{
  "n_layer": 10,
  "d_model": 704,
  "n_head": 11,
  "n_kv_head": 1,
  "head_dim": 64,
  "d_mlp": 1856,
  "vocab_size": 32000,
  "activation": "swiglu",
  "norm": "rmsnorm",
  "norm_place": "pre",
  "norm_eps": 1e-05,
  "positions": "rope",
  "rope_base": 56200.0,
  "rope_fraction": 1.0,
  "qk_norm": false,
  "attn_scale": 0.125,
  "bias": "none",
  "tie_embeddings": true,
  "parallel_block": true,
  "extras": ["capped logits"],
  "init": "uniform",
  "init_std_qkv": 0.0165,
  "init_std_o": 0.00369,
  "init_std_up": 0.0165,
  "init_std_down": 0.00227,
  "optimizer": "adamw",
  "lr": 0.000536,
  "beta1": 0.9,
  "beta2": 0.95,
  "weight_decay": 0.084,
  "lr_head": 0.0132,
  "grad_clip": 0.5,
  "warmup_steps": 350,
  "schedule": "wsd",
  "decay_fraction": 0.591,
  "decay_shape": "linear",
  "final_lr_fraction": 0.0,
  "batch_tokens": [65536, 131072],
  "seq_len": 512,
  "doc_mask": false,
  "train_tokens": 1799000000,
  "steps": 18516,
  "dataset": "wikipedia_en"
}
MLP neurons of a small language model. Each row is named by its layer, matrix (down: output weights) and neuron, and shows model dimensions 394-457. Each number is 200 + 30 x the weight over its row's rms, rounded and kept within 0 to 999. A neuron's up and down rows have the sign that makes its largest values positive.
A block is one neuron, or neurons of one layer that tend to fire together. After each block is what it responds to, as a language model described it from the Wikipedia text at the highest values.

L5.down37,185,218,219,219,236,202,215,196,215,212,200,184,189,225,234,176,220,215,169,228,214,218,180,171,255,256,182,168,181,231,248,189,220,185,210,181,231,201,217,178,252,210,220,229,182,204,214,249,186,168,239,208,160,155,241,181,246,192,153,211,150,224,183,204
L5.down120,163,214,260,149,199,255,177,118,159,185,165,172,196,212,253,223,210,190,189,172,159,262,181,208,186,216,182,192,209,164,208,171,218,300,171,184,213,237,257,185,181,208,173,197,191,211,202,232,245,219,203,148,219,232,159,303,178,184,245,193,217,198,165,199
L5.down128,228,213,146,178,188,170,217,167,208,211,228,227,234,155,176,175,187,186,231,158,199,161,164,171,142,188,211,204,247,243,220,130,241,235,211,246,242,187,199,204,169,211,209,263,173,192,228,204,205,227,175,161,237,179,208,205,205,217,183,190,211,214,170,236
L5.down141,161,227,170,144,194,191,220,185,164,179,152,178,165,223,186,179,209,216,227,247,249,197,199,238,232,199,176,203,183,194,175,182,192,167,190,218,208,166,224,201,214,224,238,217,181,198,220,208,202,173,201,211,220,230,155,148,202,193,268,203,142,243,249,228
L5.down239,187,222,260,278,224,158,198,169,155,240,150,257,225,188,190,197,170,189,191,159,143,207,196,171,206,183,213,204,214,227,215,184,216,177,255,200,203,192,212,256,285,194,209,183,169,157,164,220,199,214,215,168,184,209,209,240,212,140,165,169,256,225,248,218
L5.down288,175,172,227,211,120,190,222,171,182,195,183,215,175,174,181,181,154,203,157,199,192,234,220,216,248,140,191,157,256,256,191,177,239,185,226,177,202,191,242,190,181,183,217,229,193,212,195,241,196,186,180,217,217,190,227,243,202,219,198,229,208,220,174,189
L5.down470,195,180,257,239,246,213,219,174,149,193,156,211,130,220,191,142,234,202,170,237,208,152,192,178,181,218,210,240,167,227,164,159,247,188,179,192,161,225,290,174,206,222,211,183,177,163,212,225,213,220,197,210,211,164,191,230,214,211,198,238,209,232,195,194
L5.down528,162,212,178,220,172,240,252,208,217,104,178,209,237,168,198,181,181,219,186,183,203,272,186,168,164,175,137,205,228,162,168,191,199,177,228,198,221,216,147,204,218,182,194,155,202,156,190,223,186,170,218,215,201,220,232,196,181,210,184,178,138,172,225,205
L5.down582,185,199,216,158,143,219,172,211,178,160,192,185,224,214,176,214,174,196,215,285,243,194,192,172,222,204,198,186,185,200,187,215,191,248,166,195,184,203,185,188,152,195,232,230,162,181,202,159,215,209,230,179,238,228,215,199,149,206,149,203,207,193,217,232
L5.down1083,151,257,225,215,192,218,251,195,181,175,184,216,200,234,224,167,169,186,175,224,238,214,182,231,193,145,204,199,184,200,135,208,201,209,197,177,180,223,183,166,164,168,175,231,218,258,227,219,171,244,195,169,205,214,202,211,194,201,176,171,195,227,196,209
L5.down1151,195,252,216,188,154,185,225,199,213,184,193,189,138,176,208,189,186,233,143,190,262,231,179,178,250,247,181,193,212,215,175,217,185,247,247,160,197,199,226,201,266,209,189,190,213,247,137,233,192,221,179,187,164,238,216,233,178,191,164,225,198,213,186,207
L5.down1276,192,194,173,247,202,244,155,172,262,238,233,195,177,208,192,223,148,213,205,149,206,202,217,205,195,162,181,177,220,219,250,213,238,157,168,208,241,155,258,200,223,208,186,244,186,216,208,187,155,179,205,240,228,212,166,235,160,247,195,282,201,218,206,185
L5.down1523,173,144,196,185,177,193,219,190,240,173,145,173,220,226,231,245,174,206,211,208,199,244,161,133,205,180,196,211,144,241,160,188,175,189,171,224,151,155,199,206,175,207,248,190,179,132,235,213,214,245,207,187,190,206,240,148,233,218,210,105,183,235,201,215
L5.down1592,173,201,238,254,162,221,183,190,163,206,233,207,147,157,241,196,194,229,178,233,217,251,194,158,189,208,228,169,241,203,163,173,216,124,187,226,174,169,228,214,215,236,179,185,189,173,153,253,181,162,226,198,166,205,177,219,203,167,163,219,184,219,164,277
L5.down1667,243,170,161,188,234,237,165,197,192,166,166,173,213,218,184,166,243,233,179,167,206,195,247,181,192,170,216,272,197,181,203,238,182,229,223,219,210,232,215,215,208,207,154,216,180,221,233,193,210,255,114,156,247,230,269,233,201,178,180,196,204,206,181,228
L5.down1677,212,205,171,200,232,192,187,246,195,196,182,226,191,183,189,191,213,167,186,214,175,267,183,189,257,214,178,179,192,223,242,166,176,210,178,184,229,198,212,173,191,218,268,192,219,190,227,171,206,213,229,231,195,194,239,156,192,187,203,152,197,218,253,224
Description: Partitive "of" after quantifiers. Mostly "of" right after quantity words like one, some, most, each, neither ("one of the first…"), plus scattered word-piece and table-cell tokens.

L4.down1647,211,186,233,259,145,235,181,253,189,164,189,134,203,218,205,164,213,225,140,188,188,178,163,187,238,151,183,187,223,180,230,189,212,202,222,168,192,190,200,201,243,194,205,204,187,199,158,190,182,218,162,192,163,229,189,210,172,231,222,187,177,221,180,133
Description: Reported speech introducers. Words that open reported speech or claims after a speaking or thinking verb, such as that, saying, claimed, in admitted that or calling it.

L3.down147,177,212,170,181,160,233,171,161,213,181,228,190,214,192,176,180,170,248,177,270,212,225,199,138,236,213,186,265,175,190,185,176,206,212,223,238,166,188,208,154,208,197,184,157,195,205,221,202,204,192,205,212,224,217,174,166,164,181,201,229,205,224,239,182
L3.down665,157,181,154,219,173,222,176,200,189,194,149,228,211,173,219,205,209,173,196,216,233,248,222,205,228,191,226,169,234,181,142,189,197,211,133,220,191,222,224,149,196,251,184,179,188,155,198,227,188,201,193,176,170,212,225,206,184,230,172,144,183,213,191,253
L3.down741,213,236,236,177,240,193,217,198,226,180,168,198,214,249,185,211,213,206,187,168,199,152,191,212,193,193,223,205,191,210,183,176,283,168,137,222,139,172,212,200,201,213,211,211,214,212,246,161,195,165,197,217,199,240,145,159,224,131,182,169,192,280,204,181
L3.down1621,232,196,252,203,227,164,254,170,213,205,227,250,238,205,215,220,246,185,200,205,160,202,187,232,206,223,166,216,196,175,236,186,161,221,177,219,208,199,210,196,241,175,229,206,185,185,216,188,214,183,214,214,161,205,198,242,262,109,193,205,150,180,147,220
Description: Wiki subsection heading markers. Fires on the === or ==== markers around Wikipedia subsection headings, mostly the closing ones, as in ===2012===, ====Postseason====, ===First round===; weakly on scattered words like may.

L5.down166,213,202,210,207,232,206,216,182,198,223,234,216,224,202,222,237,201,220,173,226,221,198,176,116,190,227,202,227,217,224,217,217,181,211,194,194,250,147,161,180,200,197,225,229,212,240,161,187,163,222,181,226,208,206,188,195,152,260,217,181,150,215,203,176
L5.down632,228,224,144,238,189,218,216,213,233,271,208,197,135,246,231,225,250,231,213,182,201,187,258,210,227,202,265,232,172,218,177,185,181,222,143,171,137,198,158,253,187,250,192,187,174,193,211,192,160,194,184,170,152,217,186,265,204,198,185,182,197,174,172,226
L5.down646,222,169,201,220,209,253,207,152,152,228,198,217,238,173,188,250,236,222,217,198,177,199,138,187,196,208,177,184,256,191,203,161,206,204,225,213,192,204,209,199,193,179,217,183,228,218,232,196,196,206,213,170,223,251,197,218,194,244,272,169,194,189,205,197
L5.down791,204,243,199,161,156,200,181,205,242,154,259,180,238,192,179,221,173,186,191,210,259,170,196,267,220,199,216,206,236,185,165,151,242,263,222,164,222,176,201,243,189,220,181,154,227,152,214,243,206,140,152,173,193,237,214,206,212,170,210,179,217,195,200,222
L5.down932,200,170,242,218,208,248,239,243,187,137,249,159,237,226,187,218,144,170,180,145,173,199,234,204,215,175,203,235,216,190,182,154,233,192,185,195,232,210,155,209,198,189,169,205,186,242,190,223,143,180,237,239,160,226,178,182,259,206,210,214,214,189,195,254
L5.down1207,245,209,213,219,187,241,210,184,208,200,181,188,220,114,229,176,188,208,180,205,237,284,176,218,178,192,184,176,172,225,171,103,245,237,217,192,156,215,171,208,189,145,167,217,249,207,196,194,232,224,230,221,209,221,186,247,199,212,200,162,197,201,235,158
L5.down1233,197,194,213,218,220,235,256,174,219,167,200,218,217,200,150,209,206,230,162,171,226,223,218,184,168,195,95,208,236,160,186,146,264,215,212,205,240,212,211,189,209,166,217,211,201,183,194,235,136,153,212,234,222,186,193,219,172,246,219,210,212,204,186,203
L5.down1243,206,212,229,194,192,212,182,186,157,208,200,190,245,213,230,251,220,161,213,193,182,202,211,205,182,172,207,179,188,201,166,174,204,223,171,165,186,254,182,198,227,180,177,150,215,206,180,177,221,179,143,249,192,218,175,228,174,231,204,205,216,237,208,183
L5.down1289,126,237,232,221,206,233,198,216,235,184,222,185,170,198,229,198,195,190,234,130,199,223,209,135,210,215,188,183,161,155,192,241,189,236,238,177,228,219,208,174,210,160,200,222,244,223,247,179,167,210,186,201,159,201,204,199,219,231,153,228,205,233,211,196
L5.down1310,188,207,187,224,208,218,249,163,212,184,214,197,220,239,164,180,195,165,214,181,200,180,186,213,170,110,137,173,258,244,208,178,191,205,217,231,195,232,150,202,214,213,172,203,284,230,199,173,202,220,208,201,164,178,191,195,202,173,277,194,245,166,147,150
L5.down1355,197,230,212,270,275,212,177,218,133,235,167,179,179,159,182,192,257,139,210,227,218,181,190,163,233,242,202,234,159,189,247,199,235,247,229,165,190,235,260,198,244,146,199,188,211,205,254,200,197,259,186,213,219,194,195,198,233,211,197,203,191,144,222,163
L5.down1487,178,203,228,183,210,221,169,211,173,189,145,155,225,185,202,240,167,140,226,223,271,158,197,150,173,228,182,166,200,190,212,215,214,196,212,146,139,161,212,210,240,216,217,194,203,266,238,194,234,137,219,180,260,184,202,196,177,153,216,207,258,216,227,212
L5.down1499,160,218,200,264,190,235,214,272,184,194,206,174,243,118,185,212,180,223,198,198,213,248,198,200,175,180,189,206,172,212,203,152,186,237,200,216,194,233,174,175,186,233,190,238,228,222,126,230,124,259,231,226,190,238,230,195,154,172,170,179,188,201,190,194
L5.down1811,173,223,176,192,224,185,172,210,175,195,227,204,222,184,239,209,138,225,259,198,181,204,239,192,191,236,248,195,188,216,204,174,255,222,181,199,240,178,251,175,144,202,204,176,214,206,192,207,214,218,257,193,159,184,193,287,175,208,187,220,197,252,246,218
L5.down1835,216,190,177,241,248,195,205,200,202,220,178,151,236,210,210,224,198,240,169,173,161,175,205,225,172,174,142,249,190,204,192,156,160,214,184,185,244,165,170,258,209,179,208,166,144,238,194,213,205,207,225,215,206,197,143,235,184,201,188,219,247,210,177,177
L5.down1842,204,228,165,188,190,197,196,234,179,177,224,180,199,253,240,189,175,241,186,228,192,198,212,179,153,217,248,195,145,213,214,220,180,149,203,175,201,167,200,233,170,190,237,172,227,260,206,204,231,182,149,209,221,187,187,167,157,268,167,172,164,207,210,215
Description: Status and blame verbs. Passive or reporting verbs that assign a role, status or blame, often after was, e.g. declared, accused, appointed, named; also causing/blaming and some proper-name pieces.

L3.down26,200,243,190,192,165,230,229,238,229,176,186,235,234,166,187,209,203,195,238,165,193,245,244,171,233,209,190,168,207,195,166,253,184,171,234,214,236,167,191,131,203,185,206,272,150,162,198,188,140,242,213,251,173,154,258,203,212,218,226,163,232,191,185,228
L3.down349,195,173,193,199,216,175,154,212,193,166,194,206,196,199,166,204,177,149,219,217,133,210,212,197,219,222,196,222,219,185,214,157,225,185,200,192,163,154,177,184,190,136,181,201,192,213,220,217,280,234,215,225,178,245,198,178,118,175,171,251,193,236,207,172
L3.down1288,191,216,203,192,171,239,202,195,148,220,170,201,152,208,207,218,202,228,162,151,250,196,169,232,156,137,152,192,190,160,200,216,207,217,234,156,196,185,293,202,214,210,256,167,208,194,234,166,234,183,199,230,244,181,184,187,245,206,165,254,284,113,167,178
L3.down1377,215,258,172,254,203,177,186,188,215,194,207,223,147,223,255,214,181,172,173,205,188,188,195,178,212,171,156,173,186,168,202,201,230,222,210,211,167,176,249,226,222,157,189,181,200,202,215,170,230,214,151,224,195,217,161,231,211,170,152,190,185,134,169,200
Description: Partitive/relational "of". The word "of" after a head noun, chiefly "one of the…" and census "total area of", also "Member of", "Doctor of", "freedom of".

L4.down796,246,193,139,241,208,187,238,174,193,191,171,221,164,181,210,155,196,196,210,236,245,199,218,195,219,234,215,218,219,151,203,171,199,208,223,139,191,182,203,190,182,222,245,154,181,197,209,233,226,261,192,221,181,183,180,252,249,170,178,178,194,223,221,172
Description: Partitive "of" after quantifiers. Mainly "of" after one, two, some or third in partitive phrases like "one of six children" or "one of the first"; weaker on mid-word pieces of names (Fal|mouth, Gla|dy|s).

L3.down22,144,227,204,203,233,177,177,181,202,153,180,213,233,218,179,224,162,229,226,236,215,211,213,187,199,177,200,170,215,192,231,159,193,153,186,164,188,266,210,226,207,135,212,162,178,183,185,165,188,245,207,236,137,241,185,207,206,154,259,190,247,189,174,247
L3.down451,252,220,188,269,242,166,215,212,193,211,163,151,217,202,216,178,192,225,148,182,259,237,199,190,189,188,170,190,244,168,237,251,212,205,199,186,197,238,178,245,200,232,188,200,173,201,144,204,198,218,198,204,215,229,232,196,208,220,187,253,251,194,161,176
L3.down654,163,224,182,126,162,245,234,229,229,167,215,203,230,141,173,262,202,155,125,201,190,241,179,228,164,186,260,136,172,182,209,146,172,190,189,199,113,210,207,233,138,167,181,189,206,193,119,214,211,259,204,200,227,203,192,207,239,211,187,209,185,180,178,164
L3.down997,183,198,204,166,220,168,225,225,195,192,207,175,239,268,210,175,174,203,227,192,182,216,217,226,140,148,170,265,167,162,203,140,209,248,171,205,227,156,190,234,183,179,233,206,150,153,196,255,246,154,179,205,217,185,158,154,225,157,163,163,249,230,212,168
Description: Complement-clause that. The word that (also to, of, if) opening a clause after verbs or nouns of knowing, learning, saying or believing, as in learns that, rumours that.

L4.down1289,153,188,204,168,174,177,188,171,193,203,182,216,147,186,243,200,215,197,174,188,205,214,167,199,223,250,215,181,214,202,184,192,177,194,216,196,195,177,171,230,229,185,263,209,169,166,197,217,242,238,187,202,210,210,234,229,197,225,220,177,196,184,242,159
Description: Wiki heading closing marks. Closing == or === markers that end a Wikipedia section heading, e.g. ==Career==, ===Films===; also table pipes after column headers.

L3.down393,209,168,219,275,219,215,193,234,223,200,223,187,211,243,195,197,251,224,225,183,222,236,176,205,182,196,174,156,195,244,234,199,172,221,200,245,196,135,258,194,186,161,199,243,267,206,189,163,222,175,238,268,187,176,211,207,93,198,191,216,175,259,230,208
L3.down1025,186,190,174,238,238,207,169,129,196,211,193,195,206,206,177,207,185,183,200,172,207,177,228,200,198,174,188,187,182,219,157,180,188,156,182,158,181,170,186,204,188,192,176,189,192,189,239,200,171,163,130,256,134,161,206,220,202,197,231,165,176,203,195,241
L3.down1226,171,171,195,197,234,170,220,195,239,200,225,211,215,207,176,184,210,176,272,177,206,215,192,166,221,203,197,195,166,188,170,181,188,178,236,234,289,259,182,177,161,221,171,229,219,208,147,179,236,205,197,204,169,197,201,202,221,186,190,222,179,256,184,210
L3.down1712,179,194,198,180,173,245,229,173,276,207,194,153,256,153,176,187,128,248,171,224,219,167,179,188,70,160,200,192,198,185,141,187,220,228,180,228,202,148,211,120,190,156,192,210,192,222,257,207,224,177,220,211,167,198,204,208,216,145,204,173,239,190,199,213
Description: Body parts and positions. Body-part and spatial-position words, often after a possessive or preposition, such as head, back, hands, leg, front, on top of, and the colon after Position in sports infoboxes.

L5.down13,233,200,199,181,235,186,212,243,211,184,224,150,209,168,222,205,165,204,233,236,196,179,217,147,229,261,190,227,189,228,193,197,187,222,213,167,184,242,212,224,182,194,128,142,187,226,216,216,189,189,212,185,243,180,202,233,182,240,193,195,202,182,185,164
L5.down143,232,257,152,197,212,208,215,212,120,216,257,231,177,219,202,134,219,190,168,159,247,210,178,177,171,198,236,248,233,221,246,206,177,193,202,170,184,143,231,232,242,165,195,223,202,127,224,186,161,260,185,213,146,193,213,237,167,151,222,259,169,242,216,240
L5.down187,230,168,175,187,254,171,233,200,163,241,280,166,173,171,178,180,175,272,218,183,237,228,236,190,184,215,195,233,254,173,209,178,213,244,180,220,201,168,204,238,212,190,227,171,209,219,252,170,225,196,196,240,231,173,245,195,191,195,246,212,175,214,211,207
L5.down357,181,190,174,224,273,214,246,174,171,167,214,208,206,195,199,199,167,174,207,277,176,204,188,209,222,160,186,193,243,178,207,211,164,226,238,181,219,188,194,193,212,202,169,217,206,198,196,257,283,167,196,175,175,195,162,179,261,207,142,184,190,185,214,184
L5.down517,228,219,166,186,237,234,191,230,232,220,207,185,245,158,214,183,228,228,219,198,189,211,225,247,221,215,220,218,185,191,170,149,178,205,188,224,206,240,198,231,234,180,192,177,165,176,213,187,185,197,179,214,220,183,215,194,203,239,176,212,186,148,213,184
L5.down692,218,194,174,159,218,185,210,209,196,167,166,193,210,193,194,224,194,250,216,252,180,180,192,225,169,225,215,189,226,211,203,194,178,257,167,192,179,198,231,192,235,229,238,207,222,253,252,253,152,196,195,240,230,167,215,201,153,182,229,182,213,169,218,165
L5.down717,194,188,173,162,240,193,178,225,238,198,177,187,204,145,186,220,197,223,97,187,204,226,237,203,182,189,279,227,182,223,218,162,239,206,255,176,198,223,144,208,236,216,245,179,219,156,182,230,150,196,192,209,183,206,205,205,173,211,265,215,226,221,199,158
L5.down744,201,176,151,187,182,184,188,210,210,215,150,210,167,202,187,278,205,146,232,197,193,201,190,142,199,234,191,223,226,244,191,187,215,201,182,196,202,260,211,160,233,221,200,205,165,187,166,183,189,181,204,184,162,189,198,270,237,214,203,240,169,199,229,196
L5.down833,201,193,185,173,182,224,186,189,211,206,209,171,184,170,175,146,183,187,194,238,259,189,230,156,198,262,168,194,258,221,193,176,181,212,230,201,233,259,234,221,213,191,179,211,224,173,188,244,228,202,194,192,184,197,217,305,202,222,243,119,202,139,168,192
L5.down906,228,262,185,227,174,223,197,151,164,220,199,204,247,188,182,231,242,183,129,199,211,229,185,186,208,236,185,169,202,191,160,210,229,194,251,246,232,185,223,215,237,163,168,175,193,184,200,230,246,156,227,228,165,207,177,243,239,232,286,165,196,196,182,191
L5.down942,183,203,249,211,193,161,218,186,177,190,158,191,221,186,213,153,122,198,151,173,180,215,187,228,200,168,204,172,191,144,205,224,181,222,247,221,209,190,239,221,217,142,222,143,226,245,131,163,229,229,162,203,191,190,267,194,161,203,214,182,216,233,196,189
L5.down1006,160,189,240,179,186,178,170,242,134,151,148,221,183,181,191,187,195,224,201,196,175,258,173,181,188,252,196,220,203,215,206,158,218,187,194,205,215,167,227,155,274,258,168,192,164,166,171,185,177,171,200,229,131,213,256,199,184,199,222,166,178,209,200,240
L5.down1125,178,186,180,155,137,176,184,259,168,166,212,169,205,190,168,192,217,151,246,195,157,192,208,208,210,202,173,200,173,175,197,228,198,198,209,177,151,195,198,211,162,216,160,201,194,241,171,177,196,173,215,239,222,177,184,238,219,175,180,131,186,194,272,258
L5.down1385,271,233,141,203,234,166,204,188,208,238,212,196,145,204,235,206,207,109,205,188,240,223,178,194,198,210,217,192,229,235,198,188,281,173,190,192,177,184,218,196,182,199,267,210,231,152,236,163,183,206,234,205,197,179,210,233,208,218,206,233,239,197,190,170
L5.down1421,195,225,181,158,190,192,233,170,231,214,165,189,256,210,214,181,183,198,174,201,193,246,229,185,216,207,233,209,247,171,149,193,182,238,204,255,197,159,204,212,239,224,235,152,203,172,177,230,203,220,96,274,156,199,237,161,189,150,167,206,227,163,192,193
L5.down1845,183,252,173,186,208,221,217,187,155,170,133,208,147,194,185,197,185,230,154,201,216,186,186,173,155,190,210,179,200,216,208,185,185,189,184,160,166,287,187,222,205,202,203,210,188,132,225,232,204,215,181,251,158,205,178,236,190,244,175,206,237,144,217,196
Description: Decimal points and heading markers. Decimal points in table or infobox numbers (16.27, 8.14 sq mi), numbering periods in table rows (1.), and closing == of section headings.

L4.down144,168,181,231,202,249,190,204,204,224,188,197,218,177,274,234,164,161,146,213,148,267,240,180,213,254,226,201,198,159,214,208,227,180,197,212,184,169,196,246,217,172,212,177,204,188,191,190,150,194,178,206,159,153,154,191,194,192,192,179,148,169,202,181,206
Description: Body and object parts. Nouns naming a part of a body or object, such as head, face, body, hands, leaves, fuselage, mostly after "the" or a possessive; also possessive 's.